Weights of a small transformer language model: 10 layers, rotary positions.
MLP neurons of a small language model. Each row is named by its layer, matrix (gate and up: input weights; down: output weights) and neuron, and shows model dimensions 80-175. Each number is 128 + 32 x the weight over its row's rms, rounded and kept within 0 to 255. Numbers have three digits each. A neuron's up and down rows have the sign that makes its largest values positive.
Before each neuron's rows, "fires after" lists the tokens most often just before its 100 highest values on Wikipedia text that the model never trained on. A number after a token or word is its count.

fires after: " P" 18, " T" 12, " R" 12, " p" 7, " t" 6
L7.gate334:071074175114155151116128129230192107101122124099120102204076139195119165090097123061132203125074091164125133162089090158107127160161137130138118114104120106068081167127177109136133149116132120113098156118166129155129128165136129155160152074145110090140111100106096129196166131130134123080
L7.up334:100095139133177167132137125149163159148151130118138109187128111178123183104135124090135154143124134161143118183115143160110056128171160105147100092160188062169102087053104136104194154165120074124135132127126053124102118171105149143134164126099135136116111152083097169166093204109046117095
L7.down334:075118141182144151167073134151117063128095137135070139150122054144170117140143141148088131129104149129105135105164114177145106161140086110110088139205120129081138188142112113196126156144167128100142108079046097149159123100060137144120103180108149131131088117092174155139125138141143150105

fires after: " Fran" 17, "in" 12, "et" 9, "u" 8, "ol" 6, " T" 6
L5.gate115:168160126076125212078115137158036093104107051152173109154131109201108103161133111109101054130115095130081120096157141144131145159113086112110120137108130122127141128114119131116094113133133126157171133098141183108141177114114157117092167123105181127129081121137103170135129174123144143150
L5.up115:164124137140149119124169127138077096109074104084093123141094137157132096088129200122089133112132158124159083104135080071127090122149108151081113151130131139118119110114137167096186120130141164135118176169070192126087174122185110141141196128135134141119133136158131173149134118076147134114
L5.down115:107126024150112127124141132158093114126099173101055100142113090125134112100135096118167140120123056093107139149151110117113161132081113102153137146222116086146112151076096163094121121135153152067159115119049154155151153139127102060120174100136155074161173114176130115121138117132177168203

fires after: " B" 18, "b" 14, " S" 7, " T" 6, " K" 5
L3.gate295:112112123081090189130094109093177122120118082091180076174100119092140211125118067086140106182155119121160085149120126091139103128131152148077157135119074133126065108163091158128083122158117100125117147160135141120097149148144106162108183137138143114157118069080095075150135103130060099119
L3.up295:112135072128126126159122101150102162097148067106163152089159121121141211140143092147131147125150147100140168153073081073146104142199134121148176124155134083092104117136115137170105122158137108093078094106117156043133146142155136129135071075109108084139120082144128108146144079153072205146
L3.down295:098156115129112117143131122113181126137155115152113116134124161126096162198137132093134130147156121111176128113141093077096167164141084096107112101107148070159146133107095105165096143113141115062092096125075155125129109130115100185135119154137064114170139070141177168120126098149100174125

fires after: " s" 11, "." 10, " W" 9, "a" 9, "id" 9, "v" 6
L7.gate362:192153099199080162130142105164093160102085143156182094149121158123141135172125129066124131134133143100093175142088159118141133072141169085138152152127128182091126135141163109051129131111069144096133166073144132095119136112109110070085115184095120119131205118163106132150187062118137156099
L7.up362:091123092139080057139103139174138104144108190078091135121049092144154106180124147150104208115107160144142152105111145142147152149181180145106121161136185112126128127151157072107136103135149087176165136153080111117101144155170197183166109175145082116129128164122094103148140118113124106071
L7.down362:189122169112145150149122092134069124089144068134136184124138077195117172121163167085130085098103147145136115178048163138189122171103156077096174077083141127098134116130106084152134113090078101154107115114202133071130126102147110127144116084154172113102134141120131127127133145100089131107

fires after: "vi" 19, " se" 15, "oin" 11, "st" 10
L3.gate154:159135128142159105135129164103133148137136177153205110142132149147095053128167098140139050104090198127095169079093072125162120144125152147121155148112160164108145118140110120119196111085136125132140156122130177095070219120090066084091113079109143112121179137145117136174127095054147092117
L3.up154:113100152142107167136123083111100134133166130133164120086165107139104144116151114194090106122151135122134125105158124062134158180083111059163117108142136140133122183092118129114090130133081160127175136106181157194132162163164112126188096079135090120078149094114068108101110133109109071115
L3.down154:052125160149116107170107100130116133116177228111116054126115114141139065083124177088164117178121121114127125057127115092128112082088133157140166078183130087135080125105090120176148144155107107167096124107112117171143089231117048141158104152107118124166150134153146104102115133137141172132

fires after: " m" 23, " re" 9, "ver" 6, " year" 5, "igh" 4, " M" 4
L7.gate55:114144103122093123186107130114124174094091125095138223121135119111114157092148051138157125120168108104087127156164099147101146126108124122098137106132093086132128149171174139109125108136124110158060148149164101186106122155137103085134169065078122124125070144118100116164143090152123099074
L7.up55:179140089108132108173057117145069214098132172100114160070206139133071146150113094151075172088196153177086143157107095105117167131119141122191109105129088081158149072168136117142159157117162139132130109097105143243146106134128114091156137102144122095120080191101122137123119094110134114071
L7.down55:118139136184135123146088154161121128116116101113146157126127138111075094154145120171136149110153108143120146156162145092175187137082097104140085093129103160120128081149109080170110158144060146194124095155211144193166141105161109135081083123134132179137097131056185159049122137133152166157

fires after: "ent" 16, "t" 15, "f" 11, "ut" 8, " cont" 6
L3.gate88:080060103108164143131165138142163187093127135076110135119169107159163154096149158160098133076155105161130126146169114136133131134087117142155113149145144175106132179138124119141187113154110133117113120085136083096167142145125161103076136167136141174101137176183108113095135125129076083119
L3.up88:135163134150161101057089141150164105157123100152179119162097089155128137206150112131089108193117169128127072105135128078160086181141098095138160111067188105104153155137113140099160160189105100112185133131127100112087134139153139136095145162199159109083143106105124149155097065186121126182
L3.down88:096113132137136194104158134185110115118142130106109156073122178160084146084111096113161156138128124141162097117094110145163139126118176135095080115144145101140130085074122155122125099189143074103182092052163130089169084150125140115082163156080166170202163121148103143158115121141128124164

fires after: " B" 17, " K" 11, " th" 10, " a" 8, " W" 7
L3.gate281:138176122128072091098122103129079121081107086135121174081116114082123114078135111138212090174120080143095063090146064148114127118119136123061162128083113115180071147128191125102116154083087123139169159144113126136168130093177138123132162159117149119111116106100126152136165093142121141121
L3.up281:151136118073116089133055095139109146094105160143121093129108145106131137145096150139128107146142170170109140160115112115207105130164149134145112103143143160157069093127109080169163202102160112107177078163081160151150132098168090140106073136070105114214137176060107144121093140078082107161
L3.down281:133154141125169142163154145108110114137140184137157140144125068094068153143141144100206137124079140085093161083108126120159146117106141111168059124098134138140131148130161099114117147153098127169142133096124142158107161134137197105131177118096124131129127142104129105076067134085109151103

fires after: "it" 24, "ol" 8, "ip" 8, "um" 8, "ed" 7, "rit" 6
L5.gate198:099141134140087107189100167153126135122145151164127132114155155114164137081101146132067149180119125120142100103176142174100117140141085043109130129106150130167193166117186119129157156137130150184145184113204173100078151115065113100148152099163109115095165139126114086140115098187113141086
L5.up198:141155138111114111145112132178102138076121160167073169182153083125127121154127122162075099150145118174173064113174145150161097193119111103151115151142148142178140115127165054167165143141118082150154102155137203108105117154201053159096135100149156101127166111135139153070121109141117053178
L5.down198:134166122130166101110103131161149165115150151108123102138214101158127138136101123196120144126105163157153166137131092084106103142170119045159090125130120121089147147157152116104158184101212171093166083179073205120103101115056113162148130108155121136142136151113144130171160191098107107110

fires after: "it" 35, "iv" 11, "ident" 5, " work" 5, "ip" 5
L3.gate147:087167135112128117079094137125086136101105102101136086159165110079105160121129109184106115106147133127108172093182114115126131174195117120071143158108188124178138124142140114097113155158127115097140177163178137155093112146135070148155156151141115128034131153136092057148189106163184096148
L3.up147:147175125129094155147115146137077130157159124155109095151151084085083162179159166082131143063119181110164123117142111122117113122134087090049152110138099164127105181116190117145129102153149137123076129124131132142115143220137073118137057174135100106165119125182136121131130070180125079155
L3.down147:067104167117138165135103153145147137118170138061131114128124137079098137189135159163124151095140136192030096103193159077123187169126143137123174099140101100104141145083158090106117111180135113057140167162059135133162136134151144164129117165118151118172198118152107107184154139147178163150

fires after: " R" 30, " p" 12, " cons" 9, " P" 7
L5.gate287:080111111115100161113068154085123084131134147111126162093137110214087084101152154125126145131141120072132065204138076137130151154107139123126109126132116117111136148110121083061180167109110113102140079132114100132158059149070108175111134119100101139117127108110136147146216146165164125142
L5.up287:145124122090102108161122173135155168089119135147141130092124074141193118050107088115119051169108098139090117186092144149115116107121105156114179101130128129133105102168138206130132146124119166108134105195151121125123124119154167135110128105096122122080163035122099158185135159118092176117
L5.down287:147136132134078133108126123122123116185131154122125090131115150192189109148149162117103099084124136165133117125138135161085179145184146138087136141119146132119139121104144125166056120103107151100109119122151130159152104151101116139118098161138149157139130103130060160102071132081072111024

fires after: " v" 21, "ar" 20, "ang" 8, " gen" 7, "it" 7, "om" 7
L5.gate285:151137152129116125114152127096139148146120136042180167070167111086147124097082139115157074105111103068117177125218161135084149114148123148165145155101101089143110163123099103114131110141115099134120196061147150099154122152113089127139117119111116113103078143172129112135164106146141159069
L5.up285:107068098142173116122096140105138088117171129096113077130103097149130169154141124122127143116121128118150113113103099148146173073117107114097103063163161164115119019163103158115211111095056144171184134126150065110155146132138155161160139159152131128063172118128110088138083077090059150136
L5.down285:149083148131117120093097211125114119127147103112171159151184152142194148071005164104130083091142130111138177106143144075179089148133076140148179110077086130113087163096135179112117109124086084132137183068099147105141135123112165110153126126130113202110131113076130146082191141116131077056

fires after: "m" 17, "ent" 13, "uc" 7, "vel" 7, "un" 6, "in" 5
L5.gate35:122159099116104146094142173138111108146071097096161072123133124135083156162135085049123136125083131145112119135133065196136174103088097106078138118090096096123165101111128119163173064159153129126130124091150136097084168178136112160129229115074150057164097145111140130102111125146172066096
L5.up35:067093093152122170105090152085095135153158150073103091131105193122113082164141127148111154101108154106117107115138145160191161151118098134153100121145101138080118127129142087133143135128150094152175167059134100092119093085140138133131183143125159062125136153104170174083090098101123168153
L5.down35:094102133157105195114139141100140110111173169115182185114140163165121122151088145154155153094131128096096182108078134109170153126129107139152163093107156136118120144125128145073125096172129142178183090056113112121120143124186172094122135151105088029182100152163119138096167150086151145124

fires after: "ild" 13, "op" 12, "emb" 10, "ad" 8, "m" 6, "av" 5
L5.gate27:102136146069145100133158102160077129120029139146095096136139142106100150157180121151231149176129121111104114142155165109136153136148139091087110098175153159157098106092098130131140122140113115134105141114148133113139086189132112092083228097084134092059134124166120121142114109184149069087
L5.up27:140074163085015126124131118097128158172114094176099136134125176155154166148121093209139158178167182143155154159112123115135153156121112130093062112098133199143111180169114075116106147150166144107083134130135203133148118087089144136163132132122123134137144094161107117124117154120169138104
L5.down27:101059147159120156107171114120143160141142151167142157102148146117163132091115143135109101109181212191123126118156162117133126174157113136073149185225108146086106092185144129107050161150135128041121168153110154164116130083114157091128132122109126151161142078142168133150145126104146147090

fires after: "ar" 43, "ol" 20, " v" 16
L3.gate253:119138092136095136116106173140092122106083143088166069125110136106136149113100091130192085124122089104150112171128127113131184083092112104113171119083121136142115127129179113137100147145138151115155105106134198114138184156144088125118127053100116100116113176160160126192185102153070092097
L3.up253:121129137186142178162181141129111137179124112152119074117132182102152142028138174088171082066117154088063133101077145126120138161226083092121174156095098155142084116064159106145169164156147185153135143133127132094102133151075150115145105132100119122147189070105200147111163095116129157160
L3.down253:141071133090164162103159107069143072159090091121054082175156177160110161135132091099143072139151132171072168114127149144073133138123133127133149137144103101151127150131104101133157124196163159046149105048255129122171114079139109181185119130118146108122085082148118132117112118136163149154

fires after: " W" 25, " A" 21, " he" 18, "qu" 6, "W" 4, " He" 4
L5.gate97:112063144111115101105085133147064146126152154115142117129159138131197140077077164141167137186120071207124143079136131100140135122152162131146133148163145135147108169175115129087112081112087138112122131133128099126100153117099164118123146119106116151157153127050153170153119137120098097127
L5.up97:128116148158135128064137174159119156155110073109141184146196080109110121183120076161149121163181099123138172124097152120182157103095110139184158136138106131126168179150153162156143145162099103138104082110122134157135094148159137103131107121105121122128115144160077128206114112095088156146
L5.down97:104117153174061082106136117165060122158147146147101138097108153103095151152172103062071190098143110147172106125092121124168134112134148165167078175123151168115123128134166144106119114124128111171118103129104130077083129154112149131147114157105120076069100109146077103097120199106168115078

fires after: " cl" 21, " Sc" 9, " m" 9, "ec" 9, " c" 8
L3.gate210:118110118080114102162126123130105124121152125147093157126151118099132146145129090106164133119110142113074084123204084110153157083104097094104132100113151152147107124149177097089151135132121093126062115151195191068117148197157128134121161098093112181087141127126097122158175144149157109192
L3.up210:165085124127169101109185091144064184169089130141108150103180168081152091126120134104101126085097143116146144163133142089209141074136099167082097136113151150122157141151136098109192138124065138144118155087091148164149089156188124082119105080127154119129136149137128050081134120155113103136
L3.down210:107150159138133109164161104209147144054154142131154142146131157094136131147058155142111163153107151120067102196113103133124199090109144103124134125111124090100172092114168125088079146098113095090176174147089088154135110032133124113148119100132164155120136131114185087135141150118174045120

fires after: "oc" 22, "c" 13, "ss" 10, "p" 10, " rec" 9, " p" 8
L3.gate72:083054111124094109135115090116207143098123142131098099119159113110116110061159115040120155153109113137096072125193134131133062161098155086124142087117175159112110129159098106115160134085086152145117149149104106118163108160149106143099177165098120158115157128152107160155201080200167123162
L3.up72:125179124109139142101099169181126223098120125152068055133123102133088178140128175117217123069106072166093153102136089130105128151131141149120176066154102116080115111132120122096136105118056117122131113143114100144147164093126138111074183162144122144110136113121191174138168117131108080149
L3.down72:120109122127092090095105100100129047139157159153100116157186117156160071093093113105136085105113127078153089128110115096119116145160135129140094101131201168183083141150089173168106104107098112166133080129045095145161106189129125166126110143144138141171142089150131145136170106115095121108

fires after: "op" 29, "oc" 16, "c" 15, " comp" 6, "og" 6
L3.gate73:112128120085112176147114134164187103140114054144182140150127071067109106117094103077162135133094108079118122163093140139139151143123124157104198130093126154129134118140102143094129149129121063115155171124165160087144185120098142094115197110111136114071140064077098126150113128175128054114
L3.up73:118123134093158102200150124156142179136158108050098167143097103134112108143080097119099169108103092109125075103105127111147129160186072129142156123105156129121151074129114088179147093141118165140084126132117165142190117085086164085144204155196134142175070165145057154105139088105110063169
L3.down73:157105107137132080046146138123126116063123132101115134159138193121141125102148161185166153115162138147107136098124118136153109133148154105165088135202133137156108106157109137197106144084181109046103139175059169157116114104158108111147176166106173123154143095147167084089109160107183143150

fires after: "ep" 18, "f" 12, "rans" 12, "l" 11, " R" 7, " de" 7
L3.gate232:102118129121151110148166169098184169105114098119170091116157135045144214113118140154146107142109141161092141086118134145105164088115233119148205081163149107129111126085107113137155137107091159128080065065137127093106151133133097096109155121092167136123131092114153143136123154146096001138
L3.up232:128206105095175153082158171129170145120146121033125112090052139120140174085123156166125091099059184128114194092032114163121065165087098115125153081125093176138167169145116076136111091187158066131145090165151139119155129139112125074183160128137155113126154137096187133116111142126128088161
L3.down232:103108074098130140083154092099133147182182112138157068094139113097144101104124131115134077120114204162097131127111160072102166125081111108128174110161111074096101127079105154124085123108072145150113117131055172154112092182145132162140101186085137201151100151158165127042156140107137148092

fires after: " le" 26, "ra" 11, "e" 9, " gr" 8, " ne" 8, " He" 6
L3.gate250:162097167155121155119128102116097130111134171154155109137176119102059124141169151135059115153083119157148093121128125182176150091111108113100139148106139064101120121192160104146158136075090174116117124148131112129160154104104124140101193098143195194100098175136105102105124124123156163101
L3.up250:062120153086147158147102140134141211126140097160141128159148143128098123157127123126135181100079119144108190095164106196111236163149165152142192108102077110133144109147175168121146116109103151086057081112141018072095128140138157178124122131153146138137128106105146162147162164137112154204
L3.down250:114077146174060110114132111111170069162140100127160155133176171159148123099124088117118153191179117135140125118148134144117128162129089097148120139081190122180123141152122095133117077153108133023117117077127136071144129090099051124094119177147202103121125089163157106088134128119153108108

fires after: " R" 23, " b" 14, " r" 11, " B" 7, "el" 7
L3.gate112:171147144050089134143136086134157109106051081127143116147108099156107118091162102090120111139093090114120128145165131151118104137136160058174134137139136115140096117080143110149126116142099071119079111172137073092131102101147098157112107116114188129162107085097149154149084126109118112145
L3.up112:186140156097092095105136112182152143088143117153158149110176149074120099132141183090080114209112140107164159084172102125193167091105127132139145116142145145154105156146113137134153086159118146102141150137116164089161135152108101111154116119109119187151124154143205104164146061165147105206
L3.down112:092181113075135142164138103155137165149080143132156108090108071121127114149117134127106141111126109114154117089184109167169166119124144186151126145133108106091128182097136099098132120101127110255116121152212073144114128226110124146115124149119106132174107164076122192131161148141123137129

fires after: "or" 24, "c" 17, "ut" 6, "le" 5
L5.gate265:120173124100163155105175161212169058149083092109167133162126118143096178146136133129101114138110102127132126082203130177124167079132103102122131134078148149101049166208158107164184099096126140175104133088125108118138116146128149137093164135139143107111119178140130124149131129153130138073
L5.up265:172124133174134147118128101130165155095114119099109126047179091134147114123168088076107188120173126110133113117130108147157102113150116122120181104140186157164142047114095140139127094129096149121098067172159096177117126143070123132145116115126103167153130084139127124152091067105112198109
L5.down265:099125147194108148116145078117099104126072129178116189158167148143165078147167149147156116149168024134173153160074138164134132173117060166070105142132069157111109125155126084109094107103128100169169144135141073089135171142133169153130170182127115128124133132113065114125123102172124144154

fires after: " H" 30, " h" 27, "H" 9, " J" 5, " he" 4
L7.gate169:159092143116156133167180147092082135158100162209147128131149068143173097167149158148162153170093176158109103163160166138117145125177131120149142099119093144152089153172106110100145153146096116147104162111144178054142120170140161187114146132105134160144142147070117170143164114171062146197
L7.up169:072123145127164137154094157110118075189166106157128133088169112123122168133147120146171122129081112121139108115107134157052085094116166138074098115069132129125096128204170153134145104132170161165117146080146128116137085129053131107168135119098172138191157123151102078102135075142118123163
L7.down169:105050135145122067067075204125152156129125067119086109152122093189070168092127093134110089137152140114114172104137090105112127117150143130195095116119159206143123092087151084153107114087128088112138093165092064161109037160123122116123115141123108134116124112145090143147098139166117168092

fires after: " s" 19, " ex" 9, " pro" 8, "y" 5, " kn" 5, "em" 4
L7.gate103:097172068186158148165131152147146152110205108154093140068140118160109170138121158107187145167151104158151128111153133141087083140136140186098166145102137170105165091129119114106120144071158162169141101089108076135113122141125161077184122124114133161055170109163180138095163188201117165159
L7.up103:151119124167128189120186080154096128116146136152091148148144129159166161189162167102137088101156157097141168105148119105177124093205130140103165128119187085082074121118080115122115113152102129066131122160129108090141081128139139090120140136095096156132118051119173166102091068108139101159
L7.down103:137099178123098128198138182140101117083128154119150114077140108095120107120141091175101089211137128175086136126171179125116104088084128093143152133117094102148163119080107117104139200163164137181171123136052127073088187098064146153102097129218126105100106111121108159102141079091125152166

fires after: " he" 23, " W" 22, " E" 14, "r" 5, " ear" 4, "he" 4
L5.gate106:133123148112144086153096153076117152105133141162124101048155125121091133097140118077164125154122131158131144148126114161174156137131140132107203162058088169095131086163182101113177138155110144113124119069138037059134158135123089136131130131152193168129138133045159134156118143115131097154
L5.up106:148074097115130217125181164141080170082087140137146178137158137100092157152144145108130099120118146123103119167130045099066187173101173193095126093162087097129109140160129155088144065117140111134139118115144130153173084119084140139116123129113138138117137119152097124126191153136086132138
L5.down106:147109175162117096157197106154099124121165136114114106181163122061141127091121186131141105161119148139174160140082166102150053091086124099128124113102121178103142116090136158121122164178158138082077106050120147129114133138107149188075206137169157151132118109131144123155135186102170103157

fires after: " Ch" 20, " ch" 17, " l" 13, "ang" 10, " v" 8, " (" 6
L3.gate226:094126055127121095103128152089094175053142117136126120092087143153172164096102084101141093201141136082175152115173165121105142166228140133108140123071154136180135157049170083064119106138113098163094162117147133083079142104143123159112125158109127128070140117086176135147139117094132132092
L3.up226:175177139083102143159084162107106143160174194155125118122137116134165083168159171126197088122131144090137115102134111151071147165110138156122163156145131166050166125167110109120133149136131094123102144092108107112080163150142143168124084089107128132122117150133088128131099091131102109191
L3.down226:161105113134109162079104156101094133123163141131132092105124075086136087088174129150122098083163079117104108156131083150179111121113091176082081138140135129127098114187099106110147027183105135078142186103123080113202095154183087158132139140118160146171129192165105088200116112165148090129

fires after: " r" 15, "all" 13, "st" 12, "am" 8, " be" 5
L7.gate129:149129163120188081137122105137115107122048157150108128126105138145135162167083081151140109108139151233111123174105131131137137146085172102166095134156138169132096168125160158093139059128117100100091056125112103129154167131121122165141138135107135144054148088137099075072099128107137132175
L7.up129:156135042109147158129147103185079146121154128154188091166143142139061130106098087088141126042108114154158124110128165085102095096113147163131177161130122150141159145144136097155169107151127121116063153120138103144140072144123123144117131104097160102127086187075124138137154138144129181154
L7.down129:116128104145153082092127122151158079156172085123129186123128130138106136121175115179103117203130168212103181143115134118115085158121170092123183097143145188214080100118114152054105176133135117192112114127178150188136143109134124133124148103130141119137117165133084069129083152147159141118

fires after: " y" 27, "y" 15, "ol" 6, "way" 6, "h" 6
L3.gate41:180159087172149044156180117172153116125192187131134208146159123146176180150157125144123151204152114138111123087161098183093144141176113132106147102115116161160187136135187157105135097099152147132118091142131087167116109115090124160079154136133149117102089126163097092081144125153153158154
L3.up41:123101111130134099102139141140150138104103122129121141119109140133153169111109160122151139149085071103127079157076161213142136105201131102132115134115108092104100138094173072199145093185114131163184096158118116140133119126168167115090128166123129153084073164132110152070095124173099121074
L3.down41:152118118123080138143085154125136094138098179125129129151102178118165140096139060159127130164126121145182130097093113109158122132104173151120148167090169125122159249142091105116072137147139125148089168163156083120184108172113105117122077148147139136096147108078075104110116096144091125122

fires after: "ch" 17, "g" 11, "i" 11, "il" 9, "r" 9, " Ph" 9
L3.gate110:130191144165133138171168100170154154132131131197123101216103104130111110101110121119187147127080147149141137186169193174146154153139107130115144115055077081190126134126229179101121142128153110118079177131082085110130121167093115143160204108185153148132120165132093137138115046142125074083
L3.up110:146126169134139107141141143149103148129111132098145108114143144117175214109154154100121105161177077112170134111124166143138109097123174119200084077159085115162127139155120157044060119157181098180126110171148125102080074137159137158139141097118068086147119173153146042153115130181122103156
L3.down110:103138182154072078106174103157156136144115101195152080153141156177173168133093092119147153142153130111114140104076176132147164099151175164173089103123093135126129140140130135160135125147129104128096120118177081131101115101097130147081097186206199162173131053151032131149134129189156146092

fires after: " G" 19, "s" 13, "ov" 9, "es" 8, "ra" 6, "e" 4
L7.gate274:048078100156160104097159133217080128094169162168112146122109120157109126164154164164129139202153155087098131115164163124133115149073097104109169108188196151188125120093129120081105146095119168179137143132162107119141152111093122085152147117109120099098155149222112086149156161112146107186
L7.up274:101143135089141137133151179113144146084115059128093139136154192157184119142177137113129092085163086083164157196160109159064123151094094126107145083140112120146148105117117115049141127128164127134193097183184084180117114148066152091115151147155160152155103213112126112192170139096101119140
L7.down274:116107144106171051128153074103103124037129193078124150117169102075102070143079114123148139116163152071066167035146107137096139141115154087148118140190093121168111100157129095113084145091184124168170132147148128145128162094140077164109141160129095140208098117152150168128152147142134121180

fires after: " re" 38, " g" 18, " Re" 14, " M" 8, "W" 4
L3.gate103:174155176134092057117098181117084150111115132076152105130160088109105184114072063112221076089120130128076074144170125114078092136152114131152138185065121167138143136079157144087126144161058091104086093122127132144145172161126064139141155109135111090153121107122126081138153055155095149102
L3.up103:207123146113056150114123173165098144144154163113132095127121120122186096093129128136122118090082155175118127122090134150175153117150081170148129132116112158129140101114141162166086110098147118142145075087032093140075172108110134131145113095198102142155072157088098111062142049136116161131
L3.down103:100089167136140144138175100136127198186138107078167130070181142169128141136096184140145145121210156143163147122152118142168131152168149150147100115138134142133112086142137137168117138119121124085189125116035177149153130126124123050138107129119130099149062119130175097127108126095215182148

fires after: "is" 17, "t" 11, "ut" 9, "f" 7, "m" 6, "l" 6
L3.gate213:078083095158147152132124168115093114101151142120115124211101101134066160154143162156123044147113154112087052134106086120102116095082104078174151091141119110215175117109108114076114120159112145113114130124164106140117160082102104121049160129126206115162119140193135165119121131148155091064
L3.up213:136164140105152133193168127111128116126124123120176114124145109139113080126119096172144115091096142129090100153171158118153109170153140119162149118110142150139127096194047093140082110086148118164228143101161139108157089125079108147107112124142165140154161122155092172139066139117116069129
L3.down213:143135151177194109109075155146160122108086162102164134118053089154090133154141072138141123167153130139133141129125106118125125113135159116133139108110083084111134129086155108124166133168117115158081103050075151146146187191136093102156099148153184162124080102063125129119158121163131152177